MLP neurons of a small language model. Each row is named by its layer, matrix (gate and up: input weights) and neuron, and shows model dimensions 48-111. Each number is 128 + 24 x the weight over its row's rms, rounded and kept within 0 to 255. A neuron's up and down rows have the sign that makes its largest values positive.
After each neuron's rows, "fires on" lists the tokens most often at its 100 highest values on Wikipedia text that the model never trained on.

L4.gate793 [146 155 129 125 113 124 121 135 139 124 148  93 135 133 133 154 146 115 142  97 124 124 132 140 117  78 145 132 110 102 142 167 127 109  99 112 136 118  84 170 134 111 158 128 174 133 125 171 140 135  94 116 167 112 142 115  90 131 111 132  95 150 200 137]
L4.up793 [109 156 146 156 153 102  95 148 130 153 125 114  81 151 152 156 193 122 147 172  98 117 143  83 125 114 128 146 104 130 149 123 125 130 126  87 136 126 112 158 144 132 128 122 101 126 112 135 155 120 111 100 150 146 108 155 121 108  91 132 106  92 174 143]
fires on: "N", " m", " R", "m", "j"

L8.gate559 [115 139 110 117 120 134 101 107 125 113 135 165 103 139 167 124 133 103 111 128 158 127 146 141 145 118 143 111 114  90 135 141 120 132 117 133 143 181 159 147 115 167 158 148 112  93 183 152 153 133 108 135 128 119 119 180 160 145  95 141  88 116  80 132]
L8.up559 [ 94 117 142 148 142  99 117  73 132 107 160 136 117 120  97 125 127 157 123 127 142 131 143 156 110 126 123 100 102 126  84 191 137 116  87 127 122 109 165 154 106 123 120 155 103 143 125 135 147  78 125  64 148  95 119 148 112 138 108 119 130 154 128 106]
fires on: ".", ").", "ed"

L8.gate261 [ 78 159 146 117 124 121  91 111 174  62 112 154  97 163 127 103 114 185  99 131 150 102 125 120 118 160 150 107 134 125 109 122 128  91 159 177 114 134 188 144 142 119 144 150 137 131 175 126 159  93 170 124 128 123 144 148 149 122 154 114 121 143 125 119]
L8.up261 [ 85 152 154 167 143 128 120  92 116 126 118 158 172 100 122  76 147 119 118 158 134 134 115  81 139  88 156 102 144 166  77 147 144 108 114 131 159 152 117 159 115 131 157 137 119 155 142 138 141 109 131  46 115 127  85 169 164 127 118 147 146 146 135 116]
fires on: "."

L4.gate208 [121 129 132 128 141 103 133 145 217 175 162 106 171 106  81 165 142 115 116 103  89 127 113 108 133 117 119 120 105 109 141 130 141  69 138 128 143 128 124 121  63 102 121 149 131 146  82 123 149 100 128 153 178 118 131  75 160 117 102 145 106 130 151 144]
L4.up208 [167 137 133 141 125 163 150 128 130 148  87 121  99 112 166 157 121 189 146 102 164 141 151 123 131 163 130  72 134 117 125 103 143 155  97 121 113 138 148 108 114 128 145 120  78 150 141 106 140 149 130  96  90  97 132 107 122  95  91 128 161 149 132 106]
fires on: "ri", " may", "in", "ist", "is"

L8.gate227 [ 95 104 118 134 170 126 103 131 139 164 148  71 105 149 108 151  88 146 129 158 129 132 158 112 149 118  96 125 126 107  98 170  93 123 112 142 125 151  98 131 134 134 146 125 131 144 112 113 156 157 144 139 111 140 140 102 108 109 151 111 142 133 149 119]
L8.up227 [122 100  91 145 120 180 149 171 151 137 100 152 157 131 124 103  90 150 100 179 141 112 168 177  99  98 143 131 132 172 118 127 169 134 126 101  96 142 137 138 123 100 142 126 103 159 145 170 120 148 105 111 138 108 119 126 122 135 112 132 135 164 141 160]
fires on: " |", "mar", " and", "s"

L6.gate1066 [158 123 138 121 114 137 104 115 101 109 139 104 109 124 100 155 138 177 113 130 147 117  97 109 137 132 124 143 130 116 105 149  98 137 105 130 145 122 119 110 148 113 139 127 113 140  70 117 116 143 100 159 126 163 160 129 145 149 101 132 100 147 121 114]
L6.up1066 [173 115 165 140 100 137 131  62 137 153 122 156 101 100 117 112  86 158 112 103 133 130 122 140 141 108 170 102 124 185 138 128 136 153 134 124 135 132  87 107 145 158 109 137 133 135 120  99 127 138 133 159  92 130 110  88 137 147 150 140 148 152 180 117]
fires on: "on", "e", "ing", "and", "mb", "or"

L12.gate835 [143 150 142 112 146 118 143 142 115 106 122 126 139 175 130 119 137 129 147 194 100 124 152 113 104  81  87 120 160 144 159 118 113  93 111 120  81 119 168 147 126 146 118 101 126 180 135  82 128 121 143 120 131 146  89 132 135 105 124 111 128 145 130 173]
L12.up835 [102 184 151 116 172 111 102 118  99 150 105  97 102 142 108 140  72 103 154 160 142 131 117 138 137 110  95 114 134 144 137 137  83 117  94 143 116 108  82 167 138 109 131 127  92 171  95 122 153 140 186 146 139 148 101 127 131 131 103  86 148 162 139 151]
fires on: " C", "p", "ub", "l"

L4.gate73 [ 92 111 109 103 126 100 132 109 134 139 113 113 125 149 132  94 108 130 121 147 156 139 150 125 119 134  97  83 113 150 129 181 132 108 106 180 114 114 116 142 117  99 163 149  92 166 127 144 153 139 105 100 154 144 113 121 101 177 153 137 134 136 163 138]
L4.up73 [124 107 134 153 140 125  84 113 150 151 130 130 137 129 140 106 123 105  87  82 136 132 133 106 157 112 135 127 154 136 137 126 145 151 139 157  91 118 106  84 113 111 120 133 125 142 121  99 153 130  97 111 132 139 100 159 121 159 155 140 127 121 146 143]
fires on: "old", "ter", "ol", "te", "t", "s"

L2.gate967 [118 111 140 125 144 154  89  87 101 143 129  91 141 149  99 116 148 133 161 128 105 136 113 134 126 164 104 118 149  88 113 105 160 109 150 113 151 117 154 112 118 132 140 158 110 128 147 115 146  97 144 136 107 122 146 139 106 101 105 160 169 121  94 117]
L2.up967 [119 132 170 139 143 126  79 141  89 152 145 126  92 110 140 165 139  68 142 146 148 141 138 165 143 121  92 130  95 120  68 116 133 129 106 147 120 146 171 117  98 129 145 149 145 175 188 160  96 117  83 129 161  80 113 162 118 119 168 118 120 152 184 143]
fires on: "ce", "al", "lo", "se", "tro", "66"

L2.gate376 [103 110  90 132  85 149  88 129  84 122  77 120 168 159 143 127 145 149 161 152 113 134 159  97 119 145 114 108 117 147 118 116  97 123 101 155 109  95 150 124 130 114 158 152 122 151 116 105 139  85 154 133 189 129 116 162 115 121 134 143 155  79  93 163]
L2.up376 [126  83 134 169 142 164 104 111 151 128 135 137 123 122 118 130 132 102 100 129 127 157 107 161 138  82 145 143 113 147 136  98 125  93 172 168 113 130 120  96 152 143 137 142  91 115 132 131 149 138 114 120 100 133 136 166 126 134 138 129 117 141 135 151]
fires on: "s", "es", "al", "te"

L4.gate620 [130 132 126 117 104 152 115 141  83 107 174 165 133 130  66 144 106 129 157 123 147 122 132 142 111 118 122  94 119 124 144 113 138 145 187 140 141  97 137 141 136  95 140 127 106 174 113  86 117 112  65 159 186  72 105 148 122 142 113 130 145 103 139 133]
L4.up620 [124 134 161 137 121 104  98 138 117 134 138 139 148  81 103 164 129  95 151 154 145 145 135 156 122 126 142 161 106  78 108 160 144 111 127 118 126 117 123 124  79 158 116  94 158 182 112 166 136  92 169 106 145  92 141 185 115 139 152 155 164 176 133 138]
fires on: "ce", "al", "or", "ed", "et"

L4.gate227 [129 152 116 161 102 138 100 109 140 143 144 143 118 133 124  88 111 124 104  97 103  96 118 119 110 116 112 142 121  95 121 155 176 124  69 142 156  98  97 144 131 164 164 119 144 130 125 104 120 111 128  93 157 143  98 130  91 200 131 146 103 138 152 149]
L4.up227 [103 141 113 145 115 161 133 122 131 138 127 163 126 137 146 123 146 172 125 178  89 111 127  90 107 144 108 111  91  96 158 106 175 152 135 136 119 131 100 153 152 114 141 118 106 166 153 108 112 159 119 126 173 148 110 166 122 186 138 119  95 152 186 149]
fires on: " R", "m"

L4.gate553 [127 115  92 176 116 161 152 133 115 121 122 149 113 157 107 139 143 158 119 129 133 145 160 131 123 140 109 142 131 140 137 115 112 143 106 146 137 137 123 119 141 110 116 123 108 156 138  97 141 190 153 146 136 127 123 156  90 112 162 119 164 179 160 165]
L4.up553 [109 119  80 159  94 137 137 139 164 108 105 160 160 131 143 136 120 182 142 149  88 112 126  97 100 161 144 123 154 153 122  90 142 126 124 114 111 110 175 161 119 104 107 168 143 139 158 119 147 118 145 150  96 134 134 125 122 128 166  87 127 120 136 117]
fires on: "ur", "re", "78", "ent", "th", "e"

L4.gate347 [126 153  82 146 110 127 137 112 168 174 114 125 177 152 103 120 138 178  41  91 154 130 166 137 133 125 136  95 135 125 117 139 163 119 120 144 113 167 113 126 123 109 136 152 145 118 141 148 104 140 150 124 145 125  90 127 110 146 138 123 188 115 134 116]
L4.up347 [ 97  57 102 139  94  85 109 124 139 123 144 105  97 164 112  98 130 113 113  53 183 119  88 161 163  81 112 132 133 134 163 147 131  88 100 115 152  95 155 135 175 136 126 136 175 101  81 153 111 124  83 165 129 117 159 139 136 127 156 171 128 133  90 123]
fires on: "on", "ate", "ome", "N", "ct"

L12.gate361 [184  95  88 144 125 167 126 118 147 127  98 114  96 115 106  76 129 117 117 102 132 127  89 133 132  98 144 102 126 139 125 161 121 173 126 148 132 123 122 152 124 122 185 117 112 130 116 141 116 137 133 123 120 125 100 111 107 155 150 117 157 147 164 118]
L12.up361 [111  85 151 167 122  92 148 119 136 131 145 151 146 135 137 125 104 112  96 108 111 132 132 106 156 124 161 129 109 137 110  89 160 104 147 124  98 139  91 122 108 108 125 152 143 105 131 109  90 133 133  98 128 114 124  99 157 120 107 132 111 141 119 126]
fires on: " El", " de", "c", "ro", "ta", " San"

L10.gate268 [137 120 126 102 115 161 114 118 150 137 126  64 123 197 176 102 141 114 165 159 109 149 112 147 114 126 125 108 163 108 146 163 157  88 123 111 122 119 130 161 160 140 118  97 103 104 137 101 130 145 120  78 108 105 125 138 117 108 111 116 126  93 129 187]
L10.up268 [123 154 116 117 137 143 140  92 115 133 145 137 126 182 120 118 113  97 137  97 124 137 145 124 107 114 115 130 155 109 113 102 150 142 101 152 135  81 174 133 112  84 142 134 134 168 103 133 113 109 180 120 112 121  88 155  86 170 150  97 103 167  98 141]
fires on: "r", "l", "p", "h", "pe"

L4.gate548 [132 140 102 146 113 126 136 144 113 123  89 116 123 135 144 136  86 136 125 161 156 129 143 106  99 159 138 168 178 171 104 111 122 120 106 114  87 101  89 120 135 139 128 141 101  83 150 146 169 167 165 127 127 165 141 131 135 112 102 146 139 196 145 116]
L4.up548 [133 121 105 115 148 157 148 130 193 148 113 128 132 128 149 155 117 150 103 180 107  97 108  80 112 145 110 117 189 119 156 103 136 157 120 117  74 133 110 137 131  96  98  94  86 121 122 136 124 122 171  84 100 116  86  89 147 133 109 106 147 101 107 133]
fires on: "ult", "o", "ent", "ub", "il", "re"

L4.gate256 [ 75 138 128 134 117 127 133 120 123 144 152 135 130  78 144 128 116 146 134 165 124 137 121 121 141 161 150 117 137 125 138  90  95 146 150 134 125 103 103 132 137 123 146  83 162 154 129 107 124 126 115  89 136 129 128 121 145 141 104 166 122 103  90 106]
L4.up256 [121 100 150  95 102 120 159 136 172 107 133 136 141 109 117 127  96 100 179 213 159 140 173 136 133 120 110 103 144 115 126 152 152 128  93  97 147 134 140 103 146 127 103 110 168 145 117  98 159 104 121 116 167 113 108 149  95 105 139 125 128 150  73  89]
fires on: "ten", "et", "it", "el", "r", "ec"

L10.gate378 [104 101  93 119 131 147 123 129 168 173 115  64  82 143 111 140 127 130 143 168 158 146 162  75 158 131 138 109 130 123 126 131  89 105 129 140  76 143 131 120 151 111 156 145 119 117  78  76 155 104 109 127 115 101 145 109 133 113 152 143 111 145 107 105]
L10.up378 [121  95 133  93 123 138 145 184 121 127 155 126 149 138 116 136  91 110 139 109 134 112  89 144 113 104 183 170 125 147 138 132 136 150 126 135 144 130 134 164 161 119 184 115 164 109 120 112 127 125  71 111 123 152 142 138  93 115 131  80 121 115 134 123]
fires on: " |", "s", ".", "y"

L2.gate638 [116 149 104 140 117 109 184 109 138 136 126 146 157 112 176 109 109 150 121  99 107 142 104 112 103 117 154 148 120  87 114 190 137 130 125 131 121  93 174 179 154 131 133 120 122 148 131  58  74 134 139 125 116 142 113 134 104 127 137  85 112 149 133 175]
L2.up638 [133 128 143 120 124 113 145 123 138 112 123 106 154 154 167 130 120 170 165  89 130 144 110 158  79 143 115 126 125 163 163 190 132  86 111 105 142 110 151 138 135 130  93 139  83 148 118  67 121 132 117 145 124 122 109 110 162 165 105 119  94 172 143 132]
fires on: "o", "g", "l", "or"

L8.gate977 [144 141 119 113 114 121 140 149 130 107 131 117 120 127 142 116  76 129 102 151 140 131 148 144 118 152 103 115 108 107 125 152 115 140 153 167 123 163 164 134 139 134 158 135 125 130 171 100 182 153 138 113 174  78 100 182 124 116 132 142 123 115 138 206]
L8.up977 [103 129 142 111 144 114 156  93  89 123 124 145 141 105 139 124 127 146 124 102 141 134 124 142 125  92 157 125 125 138 130 180  96 120 127 137 127 169  99 152  76 155 125 146 115 161 121 173 150 103  95  76 133 142 138 135 136 131  84 112 109 129  65 114]
fires on: "."